Part of a small language model's weights.
Size: 13 layers, width 160, MLP 448 SwiGLU, vocabulary 1291, 4.32M parameters.
Training: a variant of Muon for these matrices, 131M tokens, 7978 steps.
MLP neurons of a small language model. Each row is named by its layer, matrix (gate and up: input weights; down: output weights) and neuron, and shows model dimensions 64-159. Each number is 128 + 24 x the weight over its row's rms, rounded and kept within 0 to 255. Numbers have three digits each. A neuron's up and down rows have the sign that makes its largest values positive.
Before each neuron's rows, "fires before" lists the tokens most often just after its 100 highest values on Wikipedia text that the model never trained on.

fires before: "ing", "ed", "er", "ings", "out", "s"
L9.gate125:120092124136135103120134160163159128182161124147103121134075176142151114144185090129152112148165134153109093096132149145093131145156135178133123174090132116162146076134125148112139097091120125130122147120111150105136124084141147156110135129141091121105128155136100098141181099117134141155
L9.up125:110129136178134135099121159137126128209132110106144153109088117137143152138102118120173140147158089165108123109135115138133124156080146106140128105092111120066152128152113144122136118152129108124133138134125179108132145129140116181133071149136126117130111108171131149109160097131193125154
L9.down125:097135130153128095170078131157094157099155098102124137105158141101130129143121136114142146098135151105106124130133134132138146041101111116147123077127082091181149147122150157097110117105145133125128160144165130161144100136133110132133118111156122162127127110108108108124168143160150155123

fires before: "ed", "t", "out", "ts", "b"
L6.gate443:135137152167138148099132113115125123103135121100124132124130114122170151150092139146142149102118070144143135134079152115146142155120132113171149151100095116136129120102094113143106142135109105105112117142080149114144179152156127166129119153163117115131070107151104151153168131162148132164
L6.up443:164161155154105140096121100137129181141174144119117111136148083134124155139141162082095136138170120177122103151077102145106143098130163119170141077107105131083160163135094079109089122164127113158123106122099123119101141131115165151127142139124118146138111100143109146114148145135123138146
L6.down443:166144161116132096135111137161105117109154127136095142099112146125112109136113156113109133099145134129113119153093138123111169129133151110178114079087081132110123109155089184120106119162104107124132097152133143116135132106122156101126143141094124155119165138183119122103176138165201142116

fires before: "es", "t", "ed", "'", "ted"
L5.gate276:131151112157101115129121153101119110107086179109161103113090073100122162136126135170179090125131098131133142124128138104140127125156136126123151130097150129119097105140100147146126110144131124172106169138113093084133064144130086107138134154137135059155145140124129174147142081139093138130
L5.up276:111130106132119132144063123112153171110140127097135074146054076144109110158118142168162090159134101125129147108133152114113118121144119151139146083111155141123126118138084130126149113139068105138111141128118112115135147139143109108126115151145131068114105138144119161109183141138142142121
L5.down276:154142122096131106132175097123108099150147076109133138082101126143165149134090084156120106101139118125129099104104110128122116160098137150161106117087119146108173141103081153097154139101177100149113119126118162086098145108157112187134147102128136143130095139176138124131143112154131125125

fires before: "oci", "emb", "ist", "ets", "ass"
L7.gate174:174126137116141144128145133120124127135152128119105132114126116146137137169123200139074170097118143136105115150148150143136148127145145104081119147113160127116100162107124156138131158111155119109157097117135119156150104110090154122124144094146147126155131121141106125120160087147132134150
L7.up174:178096108174116086113129137100189132163140156138107143149150124172157156139152160110102151084131168125118086138130119136149125061120145140084135121086117138102167167114121174133157145137139129095110125111132155128112124134087160101134138104086131160148178093177099125121114163144120113138
L7.down174:165106123116180129125183124128151132171130127162115133137154107111125126108150205158120163078161102163136119104135142118112120109137145172111125138119122131150112159107142161121111146131167100153168135122164168114132134132107106123119104119149150097129133143114077110121135109144153176139

fires before: "ian", "ro", "ia", "ust", "ep", "he"
L7.gate128:152132139163117150110099137130125102114160133122109143134078108110085155160125091108106078100122155135112159125116174139161160142079122108148109144144115119123144121155105130133136074126123109098119138090141142121107131124151132112146127133134118138096099071081118136160116151145146175142
L7.up128:147143172127070129128114131126118094108123145156123151159089119112118137108115035119080106069111149089135168156139183105182159115106100094138157104123137144130112147117113138119089104105086114153114131111140111090124136119125123101116100104109126116108133101147103165107129172120155136156
L7.down128:123068094160100151176153155155112150125106177166103134177132084146126154108142116118127113096131117124174127123137152140126164085107114106123179116139177158091142142094105120134099134100162110104137153068110143096110128115141112157148158144156147125136114145142140162118075144165152141135

fires before: "il", "ys", "ad", "ot", "ound", "ant"
L6.gate37:105120098156153120122079096145155144109163133116112150135138112093090114138093110117166133120122109165153100146168130119124099127131102098115103109107116121138077109161133115093122118088139096140160125085101126164129083138096145119137116076108125133150123150104127134144141117153157150151
L6.up37:119157112129160148139065073146157130078121137115144140121097109098101099115116123111165139113151114148121082149183139133152108138128129081136107112100126118105097101139121104136107093124141092141164129107127112171120083123106147123124143093128131141133123150133124130163145122142148138144
L6.down37:081171095116111134122090140115149147130129070151114130114142156131127129115133152096130180126132101174135092120146146097111126095135112092135145121104119101106131121148176129128118070142163065115135141110141127141150090167089136089151114123128119092121155141119164141150126134164132142114

fires before: "ed", "es", "ress", "ement"
L4.gate279:134132127183107109151142157122110131170122106139116151110114097113097110156151187117159131121121129132130100108141127164161130141091141123120110134112133105143133122129131156077131093124157119146150107204144066077120162140151122185091134145113134141151103142133117139155151125096131125106
L4.up279:113122108163136126078163132112136116144162141125126151111102099076128096154163176134143113083141152117108112122113105129126144160128146117124152161137150084155128120146147142126126095123136119149209112178139106101104154105175122150112122154145128145101108127140090138170100129133117136110
L4.down279:125144131133169149111159103132133111170142127144123103152071092112143121134142146142160134117132134099094070105143101138167133123138144151124150122113129095150134174155143111142154163128117151136157130120143114100068136099138129116079156146157124102138102091124106167152125099113113148085

fires before: "ased", "ed", "ement", "ived", "ain", "ight"
L6.gate421:126136155115112106112160144130106165080121109106098131088109082129130154122150179164132132130115134136153121125138140155123113124157118101155112131139148175170124131152058137143110114123135136159102111131128139126121103084106143145102131155139171086154179103105139137107133145073119151142
L6.up421:135103150136072135115178152117162126102151120123109142112126125130155124100113157171129062124150133146146122100140153152179109107164123156124117122139168142138104172160117144127139116107142116176150132152116114100123117099154157122161133153134139105137132137163072129133100112134103127140
L6.down421:114097121159113074136136129135162134093133095148121192126133068138129114131151142123146145144147123110119090162141117091150094121099090166156147108068093124160125150113103134109104129092142175105112081110148136138126127107121148134118113161152114118101117114103130125161120132135116137149